Weights of a small GPT-style language model, trained from scratch on English Wikipedia: 23.9M parameters, capped logits.
MLP neurons of a small language model. Each row is named by its layer, matrix (up: input weights) and neuron, and shows model dimensions 0-191. Each number is 500 + 50 x the weight over its row's rms, rounded and kept within 0 to 999. Numbers have three digits each.
Before each neuron's rows, "fires in" lists the words (lower case) most often at its 100 highest values on Wikipedia text that the model never trained on. A number after a token or word is its count.

fires in: "the" 23, "a" 20, "africanus" 6, "that" 4, "but" 4
L8.up235:516423594560558472470425557453488479385459574490392562472401463547490444488486475544455464425515442591513524555553407459482550452453480487474490514487458452514499580490533494471531529578523512460439542504556545503622508530503491493530500457493436513499523561488422508463521470519494476369578553445461463506498587517484416535508440497518497500470439476409475448557486487550507619479503606477494540446424473494467560410389482479485375520512503551465545489439492529503470445308550400514520549577493550376446503495497488551450515528496514590450456540504505523494551516423492544498

fires in: "as" 14, "began" 12, "started" 11, "of" 8, "continued" 7, "after" 5
L20.up342:469446454537557537487544482511496556495418456478550601476512455478599506451526498459464536495528605425448559494426463517471507410544513530461473480492461551482484440446497461508482540458541417454526483481513483524449440511480551464496552509478463503576545448553499526493568525522403471517539500616473456459495558423409411495537481506416491593445486533436507449468607514514637509427547511454503387557419460501546493495544442484456446556575482514567473533525548517431546484550430556608494560541467477516545509452529501638464460593572574497525452512505485454409625428580504539526

fires in: "2" 26, "3" 19, "4" 14, "5" 5
L4.up992:470578515510441541525421451516505412632526566555495498512526464409546425481412453462464430534445506467467552634481432475520551478478525475446541471500506495441450514468566586445517600508555380537535523548462504582465500508541525506541602539533441472394549562483502490461559625466496478534428518500476561421520470575533594500496580514449570475502526530513598462554513494467574533497502452418467429514499448535514513459550473500429486504541525455551492524484523440578465469513495495540459480522513487414506532655428536469509451496506483471491553510583522533521485456519472618559

fires in: "3" 15, "2" 13, "0" 11, "4" 7, "nearby" 5
L4.up509:540597515527448531509416507426417485466449511519524473575368531437391470426458495492496477564462467532495556570533501431418490572483515497480541506461408479602589441476444456512513492581433499515476476523477574512515495543501510488595546469468443540472532480434413452484612530511419443508439458458448442403483500494458527524431525513492530489552579462504497491553575470508438555481483547509515433435524485508476535426385484545494473469488477566457556516578422444611477536483523457506421582501548448433491536564471519459566457497462511581524492481548445530462564435422528471474

fires in: "is" 16, "may" 16, "are" 9, "or" 9, "can" 6, "will" 5
L4.up116:504511501471501416481475588499473544498534566451508577460515632429608447428497529448536438450431536481416499505544511437536510372530501493396529565493476492595510454491548428490518482499515478586505545561524514536474513505532467438576443584569533503549428443475519459491467488524442475608557461567556457482498439559509511617511512520417569585581521504485540399447510467515540545573538516452471501441499485495498585537546380433544466578493521452468560524418525373449448471504423410530605477409472499517471482614537578468515471473472462462476424539530449504487479512471537485555

fires in: "he" 25, "was" 23, "ewell" 5
L21.up350:499530405534584447531514520590421488467490498518517557398512468444459435490515528482453508506483413468454475477459430477513514480540596550418511509477484496485623441434511552475456459467516415472482551437495524524457515445559480500502579456522529351454475432409451497437537549438552442530419507490564597526557549477470406403464565520567516554520559465549478585476575442540428464528474454504494495456479577508517488415510487479449565508474516533519549509538548457510485495406424462542466658530538522448521579407546495584520535633527535547455511566464442472463519453511482562512

fires in: "a" 51, "his" 29, "her" 9, "an" 5
L8.up846:519527472538525487431440524523388531514416571550528459435522565531506477508462537449447416498480489556536495599390449563587553530528499449514592480476453546481552485383479527540488549525600473480496515455416539475453610432543602461566532499496380476442493425445555501488433599461496523511493468497412433525504527457431554587434514529588522577459523463382437510530510500446515440549469483467550465440537469498472524455469496515488504450509508476510485522449551489515560502549538494527442538473504520512459487606495433432561482554460514493436595598481561510467577471515455499572

fires in: "the" 71, "s" 16, "its" 5
L15.up185:424475469493440433582469561474534464465537547517429515459457480361586516597485475403518524475396434509468557540422476513492504484464459487456507479515517476472480396448508463484504452583560477472527483442519570544509547503545463491633419466502518483421551427586475504466444487508516587426446505506547608476466570602526486516485447506457500577593528518473466462471547479457491509465512395409536450416587485487475537488445465537479505433450532446532447591483560536503458483425492424434484555539492490522391506469485497590575487463589499472460596514467491465472469544483507553547

fires in: "the" 66
L20.up365:491532460533543516500406464587479459404480431462503493536514544535499481536519485551486479510428448638497583556508539494514447445514527589491479507520440550549478528510564515543510522468611475531475465609545504552530505443435409580519492522535520468544547500551476521433473424474532502497440502517525352537518523506531462570499447567453539536517359499556463469525562512526482557436477537596450423367533428520485598456497510540477589475487579483466459470475556552498409548434539489496593500556524404486449534479424451581505534582532527478457478489490416501481589591447499555488

fires in: "to" 48, "we" 15, "i" 4
L4.up716:481491533531460505405455462544474534536492458503443529470554598480512546570567518429664453574490537428364561530528527494466571445634506528503488508583413549566468392498596405491449448444521532602517443532594425444510454519527469499497524538483553545452479485535492483477538464465505487529568419506517464504463496575522545560552467455482500532544518558529516552486532386509542558538542523451448505467519435541558625552478517534472432560534513565579467464551549448382444448515503441465489434467518514481481475560535500445439510455534438514497534520450461415476526497526485534580

fires in: "of" 50, "to" 33
L15.up459:464497396540515545496436442457516490558522476488547555446476543590513480498519530461463505460573617422440478539511444546522574477525463564533444531518422648537491481459492465467483452481541521479493483498510526488443434507564506500575525504537442559488478566582496571470545478525513552522565524522501422475499479484465549440460616471433477490443567527521445505453644524466509465588456443472524498523469437462476432555514405554468488435574480483512481515472486571422456550488468515464578488562426500499482464408519461490435475553402502505555450506555564406484547524461465546582

fires in: "a" 21, "that" 15, "of" 11, "for" 9, "an" 6, "both" 4
L11.up442:413436503560500485453433475454549489541591423548458483438495584417518414612494486470524588517502483517397572573501417492395503419627437503395483444580491490486593452491551488410407563428515482470493572563454501529540463512499492433510455579532535551552523407463560519489516460423448593547556577499453541432508549493470515538489536594481441520465534504467575577477505510560533529485471521537529501463508528546502519420476527549425526506508452494520580641579451465443549496486484537550491569551463460472480506476505518588539463490503520613469566477485397449493471506488501474529

fires in: "in" 62, "by" 4, "since" 4
L20.up897:467485515619477516474562405386503495473501505465493515397451555447565528363524453500648485419502482493467547498506578531422496590468450516571545574511514515430503367428509482501483540536460476469464430482566440455557506394482394414545499534481599433607552530540457485394524498568508518514520564439495529478486475449543521490567526458571489511494425530479473494473470419524534444476527452538583521446571553496436451573540418467571553479479473409540471531427435484471529465533516542519449604510505450393543540481509560460496455518441567478520579459588532467485507532491487515554

fires in: "is" 21, "more" 18, "most" 10, "are" 10, "was" 7, "very" 5
L21.up138:492434530518555450556482415432515545477476421471466472577634466518456498487393516418465436504546542518529497358495554444526558496475434551390485484489413531627493560453473498450435567476491514451538492474590535497515588512505504487503512511475541535589477389547488508412440562484484523494484469489414541489499506525509509473499479510529448539511533471551521484511573406534606474493529456424543436456464530552418515463503541465511492489615555412450631453505474357416454410476487573496457452404495508511382541489568581455472472456479516535415495490448500402454545517531493503545

fires in: "and" 73, "the" 9, "its" 6
L11.up559:558492452428547468473499539524471412557489556522435510447561519462475452410552378583516471458436551527379560452443568521528462440505577530514482519537432492538470463449489486577458524536521500488467492553474499503621510520498498456488459423448431394485444547631524542481510480479446533496519462556440515516494571561440469561575473578503571491486550455407456333494385495484408527480456451504485454470544499516477518561445450497481457489432592503471505542563532489538473494471518396548501537489439510463523570488479589547546428604529501550478443478542551587488575435557520531542

fires in: "became" 20, "now" 15, "as" 9, "or" 8, "later" 5
L11.up993:441518521607517433414482491416530464500527471488424435486521550536466396556486490470523451450622538424397458561518510486368452438384529498506501528569435518567517515542430471498484496460510470452517538505429565435513554359569479501544481480494523471533491496551482502500426515532576448534493526480421554417465554532527471531486571506416537540512550509471578570518496469466411481493546559490457533449467558541580529539583408479547525550399554393474563530430464509405418501469481478471483471455477454475437630505536530534594496496470464563455533460448531401476535476544563516483

fires in: "of" 48, "into" 8, "to" 5, "briggs" 4
L6.up88:487496538472511497505551507506484407436490508436549506448506517481567568507453465479551515391524446590430454600452419456486496541516548516510581536510522588493495531518437473470458597519622406484502590532493642479476522443423423475460438500580453571483502485504459505501509547461501481470540493514504479508612537443506503546495577551458465464561491451486545415420543510486476609535481524455551443456414486534573533513498622516446568456467474470551586492471545535497429564496427536500528558480513551550545544498507533483522550563553543503529482593458526508529431480559646572548

fires in: "was" 32, "were" 12, "being" 5, "be" 5, "a" 5, "eventually" 4
L21.up655:415403585552510488514472483520411503524443530555447501455627497508509539477445534411470434378499475446520558470520456452491469497419479499525456535512426507576497503480475531493506451466518474511565487399364474588435475498594481415596508511460447415442518518449463577482485414471490573597443548480493550426534611492375502435535509540473497516577504526584535565515503452542467567551501644482571464444406588464513530585496453481565470554522459471451463477493542506399557478437438539500470510493510481465460451542559504571544417523483523497526483482481509560579527477498515487537

fires in: "of" 27, "in" 18, "and" 17, "to" 6, "at" 6
L6.up573:491510528541484566520445549609473554434499520456491452402432518418393454445610516505516449517464489479541473517495494514512594487455484565563503520471444408417559541516532525553444511517439447541476455553488465444566501453479555378524431490540527503583542439611503521447602507465422628463509480534495463449486546497482457501522445555460477460490452505462486467526468382448444427512453482461530569529413445503455478480491361520412523536555560561543550486570457521514474491461546432555511486395486542348489551470420500520541552551559523471487536473479517467508603483462477552504

fires in: "it" 23, "this" 11, "there" 8, "i" 7, "that" 6, "critical" 5
L8.up262:475412529482512490484502437514461499535526514521439555472495518423554522587577504441487399566494536427529467505530448485437558395571539599517513559574487508474469463530577524523527517476443487511517496502518582461510442378464433469507535454521427472467548495653493482517493535445482459528547518458519447492511485535499506513551451512483576539481586481515449467483508411455463462572488505513480560487411455679461559464423511473508541491535609537488558402646598492531472584503442568496529524445518458443429496474418409501556475476541463434432589504562528566516522499491633454503

fires in: "university" 48, "museum" 20, "school" 7, "cm" 5
L4.up785:496514540530625453523539507523485524510515539573610440509482550463504425452511483522535540552586493505487589496477538535523428483478466514552447496491405472458546580495627492542520546508507374510510524475464537470536503474500434451476547446443436450528512420521434485530537507422529467627565512576372563512469539529494482524475489533472541419632525549532500531487457558482430527542539423540447443437512513511382494444520477481487508518548620436524471493574548474563565534441425466492417536438449449399476482530483491394566513454491509572597528450420570546487573488523551554483

fires in: "de" 52, "la" 6, "cd" 5
L22.up122:487540553457453487458458565460560411538386432417445487514413466550506488482523438432555443557424574518396515518505422467484457520521507482520472416507480537501487527536497453468470506443545534533536520563495558521554545573534425425566462518573549489554479466424500570499526465460559538426456529480476509490540501570490561525498437492500486498501522433543518506527506479465525509636515436470482461533541528481441521409454538461516477436471547523517569474524413514429471586466523514498502522516588556497604440443545529458425482420514534564476585493519489303425533505432531465550

fires in: "a" 44, "was" 10, "the" 5
L21.up636:524505575494478485494538515437481428410453490485474475446478493520485442434524494475482453561472386512486515562517482452527535519541482579487573492589488477577574489548578474487538488423560454519435519424559612571455530455480464489574460478470559501598525476520527503465529592490560487357491461426517566425519636462437475503438560555502498614610500540525495499526531558464483506473498591498560454500512446488515476476429476480540538478432552382567579475546514429518528523497489436494533568383514578517589469507465556432503456589529486524467524549421546478434469500442469537512

fires in: "was" 58, "been" 11, "were" 8, "is" 6
L22.up58:484489488526533519469543545551521467501511466454494516555474502463522461429388519417446530510566558604412546524463552446548602511446574468431513517520464558501517481595521470457470406401609406456435528494538481485557517516519438555524504495511516516520535388479462422422514480460566514452420589478444589512535590559550440416467523541504497506604422468447535447475568503526480522440498561488505416532470437461542466530524529453487557572571537413495500568433516423444531543491504548481389489372544496451522457481571514573398426523514506561478501530454494455407523487534500551459

fires in: "is" 19, "was" 17, "to" 6, "which" 4, "at" 4
L20.up769:518453474519493484439504525425411499476477433499441520365522516526467531526454502525475493460537446547484596361649484428507558536484467440537486453469509482583416525428489461531456479490513564510449506473529460511481413489510480460571476516428584493552577362586469482533522570530525502377507522597492485452506607479533423484480593583512457502527453545472473522401477540610505502447424474487442485488477546477540441466443539491497464537489551465557552459547487536492489459444505501441466576475542570428486504488531587539521393492517511569485538512513452472453527481465458529552

fires in: "to" 89
L8.up241:506477453485501398482533397462477484444525501462415469471541418540418483495471534393547496514453589516544553534543447448459550478568391549556492505545517594529477502515502488576547550528446510591480535534522469393565508488445456517463467587488540562560519503518416513482525488402466634502592421427522457416485466573514492476499456405518468446514412493471606530429542407452473560557504582547450503432502519512451484490494513511497520463552537519543418487558470445474454472461497432443502469490535522475435516596570473471491455509504516477495506589507550465522564437457532570452

fires in: "to" 31, "be" 8, "or" 7, "from" 4
L8.up640:536570469559567447460456459364552481517419531538578442413553575466592488434449488479580486363500588529455519529522432504545572437626498480530519416454517583470597499526528470417434531534541486482439548542491475508438481516574548583547565536523462541572441552525482524472561496547508483557560382600519450498473522479460504524442535471455537505461584454502459516503485443546501471442430405494507406499516439476511496588600483394505480429510513465470551528485400518483474420372519575510513503482467454505478473499548586556463406477533471504538475467529487484428484464523562591478

fires in: "in" 31, "a" 30, "de" 4
L22.up1011:438504611530566454371523540494531404523524569470421492519446583590462466449535467487589459466432483542435499478506458491424529530482594491566489476614461477542529471543584537544516525439453512504526491515499551418545450516544500478570468501538498518609474513507492553479565503529464539416454525487560544509515603523446368529527559526525503433391510451515436496492484457469376476537458470518500524560533508568501499502494389516498437542448535550566477521520472512408504537467489534399418464536385409485524526430505475500473493508540533492422452496516541558489526587465480489528

fires in: "with" 67, "have" 5
L20.up521:431422405500469460530387522435530434492440456560540493543545528501544542498461462472537467454531499493509538462505509517432540519478539538516530479483594511454555419500473583575532547457516414482438486462526485468492566456529462515565469466461525622533517489476479342489569512445491544395501459521427457446505538495469519574554415565489431497481539542547524565575402512478516476505537485442526502475505547619432561505590480501510470544494520593539486558479536517506498460504495478587454580459417578391539496509514474446489425446523445547507458479550515530427558419424624464565

fires in: "than" 14, "from" 12, "to" 10, "without" 9, "in" 8
L15.up1013:371584493480501458629468445550497497546447507481494528490474528508576473534482494435480472443474461495535521425447516484449519544524505532485593586525437553470476538519518469578469465555671488507358393631544513538576570558512505496501438587495488472552504499463537562463553452507372581531511475495391526496477480432459538521553465425532408459496522542504556481487522478509518417506493482498528467543406410541488549519539590527527541520595417523449604486485412537478464557472471519598480483457478567468456549457450492508528575495419549544559540597542433506488525477383551522550

fires in: "with" 35, "as" 6, "of" 6, "including" 5, "one" 4, "by" 4
L15.up655:459446378474443500435557487421474523466469469516493506480527563452518502420416550531472494584468455463471625530475479425455475460526470517534581499587491508453554500538477483526594557549494491537481461456502515481499527369571464501531482511574429551458547511513498546547496498458397523468462357488406471438455493518487508476548567554538432467490447502521454646463501514558402524400443573543579504475464482463467541505490429575486487507488501541506510517569483563514547538516596499519543549437409529447550541373413487466542477565379483528486541516570507440478484426570586480551

fires in: "on" 38, "in" 24, "at" 8, "of" 7
L8.up1:466539504465468484349581544506499483440589568496555423438598459525539448410521488416475414475484502457618500530497397514427529497518504503483484464517422456576481496495473584468548583421615506437515418502498538544478492494459464419567423471541537478406456479509451509467620466485465548478518542511539520440564574468440495519546444537545389554450476541509501510542576426495458462434479418445503523443556517456412525480550533538502456467473539433507511463432441553489443522451429586494479517491477531475456531550514562448517476588579481423435505482491521503533461506593508448440

fires in: "university" 40, "school" 7, "floor" 5, "girls" 5, "teacher" 4, "church" 4
L4.up1016:544487523465508504528558517454403497459459455597543454531418453437493499463474466475435543486536416545533580567527497412425506595528458529525643427463464476493506619488536551527514551603515389534472543484591363461521427509522492460488547449452406557456462454525437531504476516472522464511549421480401594479464475498507579540439494558476558428570428549576547475484491519453461478519481383486512452557510448518501484466504520510594457547609501469606509440541489503569474479498451480434413539530526569463520448470464444468476472465435444537544541460446516611488580467511494544454

fires in: "in" 71, "on" 4
L20.up497:531514495542457436482512540457504522555524480432471414499518562479550475516584500437521381446524432457428578520435454472437450524474458439442583565558523484495408552416567545376450507411538458440468503428616462462536465510518478531592469520460524541585550500520486479393504524461500495456529512473491507404497523545446513566536484616565464532496468505399439509547552475498631528411508402446447439556611516549565491466585515483488498556537523477513477454412497472493456581493572510545521513404476451445500553544445428496362479504555474483540536484532514482482530505479490491555

fires in: "and" 53, "in" 5
L6.up546:432491532550457510428545484472435459498518519510446455472502471407503524461595522372475487480509440502520589519495557496529509561532434550508543486492498481582430482478579494532444469481499410512422446456496483502507468519585399444523527469478561451522585460519430470535595532518399479487532491514487482480470506517468535613585559510583487489508540521453475548415499451511440506474464449526549556458544471535498548577440562531434588524514515521435465541512560526540415530528540493543554499397498545409523499457431561427518418478612587491458556388569427481481526467496472536566

fires in: "had" 25, "have" 16, "were" 12, "as" 8, "not" 5, "be" 5
L20.up514:392473519534488498542401562546438451520425440498503534384513474427576512467480437412527462467525494412431495560570438395579452530574435461557588478548510482476423538484392511397533634430527506512454483536512456493538591427561504419593474497452588581505513495596464515450497487534402529511452414514440466468508498471565457507535417536438590497450509525490487530519524475504509509497487458470496415547434510506476545532568463403564445532474574532519488515513438430400527420518517482487484464534461561411532509458514510512467438563545544534488520546516583479501554563435529596541

fires in: "and" 82
L6.up427:552460464587468545441429498431527444533426559459477476462462585539544414434500530538442451522500422417530364482505534472524526458540573539493473568496449467519555545518483524519472534570553518565483474593497511490447535476418473474502443426473482421560411513508451502489435535550513489490477461533590528557543516565407433602394453535470472478502451493473504444502433404547498527527593551450519466575484507535519481527563426520448515479456472489401521568549562464576499524484558429494491497550440553424456522462470560471451471499528526585467535537532503428493553430460536614511

fires in: "the" 39, "january" 5, "november" 5, "august" 5, "october" 5
L11.up995:504466501562525458425583551574543474477393542518491421464531506543459544491394528508459545422456559604512545493500483530494456504551446506424492550510492554513519495483522503453521529517538515539379549420441474510504460459524413401515541520531483506376440491559436465435524476489481441425497499482510412423461453495501445522463494486489440502544565415488545526686575523447548490505405435498515473489520521474441429374416524507399539450605457553475543496457574531473448464438530560482498504523489464482467558581513520440488521557413450497445423486499513550464494503590505488503

fires in: "is" 28, "not" 9, "became" 7, "s" 6, "it" 5, "are" 4
L20.up200:432410530591532422438488487413503504381557462455421485516594459547465519507478491428499572531513544467475549446558482516448503434489496534371558444483462448493507547499519481467498579431425471515511456447518518540517458515494430529599507525535575483558490423499510513415470559485491496544515500534467518474503494577461407549553543544502507622561517504419601482562454469560610427491471500508555546474432510499543549486608432476559410488479554508515509491536487458474520406512442502482522512463480590532494640458566532495423370487507465532551482534491517513429442466454483459569

fires in: "the" 53, "his" 12, "my" 6, "s" 6, "her" 4, "their" 4
L15.up341:525532462563469420467570549517489490461520655508514487515391489547554511414431499492531508485390438518586534554548454560485508518512485604420384553520463553484488471429539463505509498470574511493428495511454505559510575471525460510560463475468424497443503468535426527464492487556526532421494628494476418439487483581460434574493456474508532505575535414424436479522522401410496455439373440426525478415502478483425576515505508549465482522470582591551514452528529514490531422487531478518448506488489408508464432542438458581516539495508496536459472522415565516433531546463526516513

fires in: "a" 29, "to" 10, "for" 8, "do" 6
L11.up417:511439470607540508439533521453524525491565434474403467448449539516518563571453427398546478410428524597510524475477449514527596442613456420445480479574460502485599467502605512399573563451568462574463550491436485482441508601548480492559479581577445530382354496549521522504458457434474546546592546520492476444482554501455459552441542574509603513494451420485593509545538497518450520522484513561561468488497547511497559468450518508508507490525509469423517571534498433485568511475474504580562492555436486520478470519470527579473529394495485524504527475507423523504467400487594471537

fires in: "to" 46, "not" 13, "is" 8, "ve" 5
L15.up246:414444543573473440462516552506486456558446492509408447510546482552497501514560516446468403484530508390477541523512455432634452443535543407499440488462461576585558533541554432495434469494498503490489552439539476421494419518498514447496480417420483479495515523488342469382545516508530486491395543489461487505501490584472486521523526571543458522487501467422406572504474474571418544613497473449491474456465594449464468494514532503466559537582468410451466445455447418419460566475477580494427540546496561421516565429452516525531434494497425584485503438421472413471535511477449585466

fires in: "the" 51
L22.up619:447483451535570477518346506515420485381496543456486499560532556522472380555490479442520464526527553616532567565528420479560539533496652521434429489553497559511498556485532402561481537513562502478435531536464552513558592457506491502527520481592433485554551557616441494516482534541493537448439565527431417548479510579537473590513476507558449518621459487467508482526532557435544504475514582536429503466573470504360551523471460511431533536461567512533530506459524547520469528441522407522454465519474460547561518495479482492446434494562497575522465459487440515453490479472447464526

fires in: "to" 21, "of" 16, "than" 12, "said" 5, "as" 4, "how" 4
L15.up990:503514435489478388440525372466459491460527474534517435474449484506545528492580564463390564531381516472535552453583441558509530537505515609535569550506453434381526507475536479463528506498424499435505400456477559475529457592523476380456422403556517464521512527500454501392531491554392648386512547598458440479452448493503554557540527478501506496500533494457535436385418490529560507551438461543471515530465484521431576482519428555418524527460503471516542581511484489456538457615477561520465455551455511355496574503500498543456388497555498423465477415558457493431501503464424448469

fires in: "he" 54, "she" 19, "it" 15, "they" 8
L11.up621:427548522526480514382518456558448491530594440487461545413526575478531515566561486449518508472567499537465432476471467521505557451473542567515498463534389471562523463438601493531517455497489491510433472524523586499464417478531476454592512489432564538483525479522447523462522531512416479460537437486518461470583511425475572505506496471444564597573513433508561539476548424444531506518481492550531521500438427491472550491444488540548641584472491505515636421592570463486467377523484564462509467427338383495478488531510507537454497490429455530501480471527452432462531485459445503582

fires in: "has" 29, "with" 23, "have" 22, "is" 9, "are" 7, "had" 5
L6.up832:429473570516546410489549457401538518552519546485445531444497507500487538441594592434461451507475588483555461465540446452493481468459533470474466512495419462490457424556531483478602535565480463561524478464602471474434461415550475453551428415486570516510456508522521451447525530524445601497454488528538453458498520577441509554434400527496507491541498554396473521627557466527456458564602504475579453436470472648518631463527489435507491580472492558506557561513586433499466480494531432543473478471483545411399458563521537529613497516469502558517619418497461482482591503458515569551

fires in: "not" 49, "to" 17, "t" 6, "it" 6
L22.up276:555458471581524536506492527558463483502463499521535473388554508491411520607440534493483457515458558424498535385436409514507444518503499465568420428567478415508428555494574513526509648514572512449494461448553543394637503503423475494519432490477529489519432541501497501435455512449456439481411435483500464450518512520477451542492587595536533459458552415467511530535516519532603550529497462448500528497431582490490453578452464477449434485472504446522516583454466427428502464465565527474426496423493507477434543495511486577485457501475478456484386458438470553502499591493494609545

fires in: "and" 62, "to" 16, "or" 10
L11.up652:447517403558506476454481437524492440461470476516488538411437441520525520460656515442472509469531498391569560472492511509482524506504520510477433470508388448485517475445540383436457483576481501482408462393544570459483408553474474430486494509540453564413480511570423540485445530575509474441454530479454449475487511497568404573494484554578539452531585497456497477538440404475514500504448477555534529426607575516440457514565479528426443503526479526441455464609479534521514462458528512508484490465476515431442522510420483498524443585494546479536438498554513549507505482440455581600

fires in: "october" 13, "november" 12, "august" 9, "july" 9, "april" 9, "september" 9
L20.up282:432377515517399489468518515557498448477429519486510502507565425518431461471521552402510458560491441485515478482500539539474520524591554552442451545620488583541505476462589452533598497492552492457404460471591457480535560454452465475466530466516457520511441411529376485516581595422538455448488498461590403442530535523490464489504524513560515564469533528511488522552483535527573497553445457566491464501573519542549526494522385441481475531428459506537519588538426500540467443427500501578436500606502488392463485493514563574426416617391570539415448533461458592510488524457448488487

fires in: "world" 18, "united" 9, "city" 7, "presented" 6, "east" 5, "appointed" 5
L8.up214:444506393515480530451467431540499427501424476465476550482491560522559549504466530484507493482571566447428468430481560470442479427530505511526494451488518517523518482555514517494469407524483471542514522453448477481399482415458529494507578458592567500513387513455504393481394556460554435511526424522470520518466647590502486491553548473433437544504576525484542531622532399483448459566507461493473526548447532563554535537488565531523547548541526457520518507502555479492482555465557519595552397489496483509444526511521595477507443588478536469485544507473477501451524450545515517617

fires in: "also" 17, "originally" 9, "now" 7, "later" 7, "not" 7, "still" 6
L8.up932:421495494505499563464500537475542452591450496556486561497548530481494468511573557483567495519626525440456510504554474438525431505498369516397480527561519442575454542564504458437578513418517478432476527556616566483467521405573474508567601451404498517547471486553512430456531480478489529467452497454540537468513591399467618514455461447524382479537537437476529557507480498448544478573522538535466575550459512587597481447453511492481545549515540465578579501479455583394461551518532470544506501505484350535425513462535616458384476508569519470487498472496512407467575477469495526536

fires in: "was" 56, "are" 16, "is" 14, "were" 13
L15.up273:455637539459489440556511524459480497531574467458381436521612507453479482449476513493534419475490510478475594484426488436543542399536599514483548519476438450557545488476561470518491466484519484497460571417516542503490434528582484553446520518479493504474480512501466568455567488507538538541438485568543560485508516484426499544571612525518429584520494552462505489417615471527587467496441439491539426520529489525492546578532429463496488512464529501486481472473448351420508490439500475570466568396513500459509564527566567457473417481515491504523499543450478467519514546639506497591

fires in: "as" 34, "have" 23, "with" 5, "example" 4
L6.up166:507533473582487531464402446445505471437481556502531432498563546454599438433514460446535557484519475568487471506556453543544510567512579641560583471493540498539464535456572478517452536499585487430434506454539505581479559520517462409435486515450537559571441595456544472446531540499478552494514537578464462400509463500478494510487492538455554496518509564481551599555525407562470533576476541536480484547538417538439561508460542459327443483415533517505535627470574479386496567408447521454523618452393495466464492478522461529544524548559509486446492494556495494456465469486502513523

fires in: "and" 44, "or" 6
L6.up275:471578550494469559431461480423493496432568568409446474482603477441566518459535570383572463506490468488466512523433485464513464504515544606509547531517564598452533525542529448503542533477609521519512499501443549526534476455465455456447566474531447454587491591495521496446558494540486507452510380611457504498518548445410462620538498465573460538463477531508535607485531429543497502554479517484519527514429407516399623460495515546428545483511472546492494442548531539412577458524526513522576453523518518392451495493531412574490465467571450450393538492583563434475533464499473480514

fires in: "the" 48, "to" 9
L11.up902:486561547495447445508498496511440443555539495493481399460540516593530487544420535472488455467465547556405564545477441504521542476490521578542536482558492619515452484583502435552464470505540525550434516480452567420512528527461484446479445647412540511532558517494529524483544531529471604433504427478510452423509487564499541550519453490488455519550563482452459570378512462511513602406553462392470487412483443527591517511506508512462535418549448515470557477556434532561359416434458474496474498399550561494386549455564422574496489561532466433535486527445522505448583487490456606518

fires in: "but" 58, "and" 14
L15.up947:456567451559527526540495439473510458450437472448434522526590479525547492404502486429464497489546491406427435475494426431504416394507507536416485629501488503570475476442513479463516528553560432465476468378526467560470418536554517525468503515510400487456501509634433566505520495538504554521493489523560585515512584562490394516505585509513506530560477558475575510439465505527425519477519581455544397469462580543533500578585481563552505539450448485508463463557525501471516429512467517452545633488542486531460461531422489561494501461465514488406497463494507472490527517412479564507

fires in: "is" 40, "are" 14, "chlorine" 5
L20.up101:447548485432533428517485488498464485481535523451518513454566569434483546481411545456526453493516504491438509476517343504507526440573504458357415515526476396541671448595530457443434479435444514449362461500532624501473460445412517508462520520486463521491492489436462455538510641400406514493506545529476517541500519532492457591539510500478555532568486472492457485466535435555472577527530540478519524555516480509507505520453401405409491503460570469453466553519529378477555579437439401554513411418516505478484527511515503563479533477440570480502588465441512470369481526509549528531

fires in: "it" 19, "who" 11, "school" 10, "job" 6, "girls" 5, "she" 4
L4.up652:495535436585491521483539393523440452487489572521457511459491461437455518507403464446498469550555490452544496485587493520464604420612526484548533503553488469549546488527530498425504493473563392532484457579471542546559558478530513435552434567447488427432562448485527502512509463496548409527506506580511491471523471538504526540523521452434594628546503513470554512577475520504490435482471478531453464487471459515541547542541423536482525477545469407580555513569617489545537514545523433479577600383551375552501510498458482419413527528432510510520496499519481503495500504468512523519

fires in: "with" 46, "at" 28, "under" 19
L15.up963:485510439472406445451461472485453443450518477366453422510569444515538463506531526504496468515597502573500577554507507458461490535545473568524521448527362485485523423617451485472596460569536501473509433498470539501404500450561465422528403500406470438515497434552491511510530556494481569434395496456516491460486566466439462485558530510465440487526545514474448570503451534528575516458461442473527458542578550523480586570537460581568510495437503499532529431507505568507387497437590461556519666495520513502524476537468377517457404541474401471503464494482522390393507654534511565547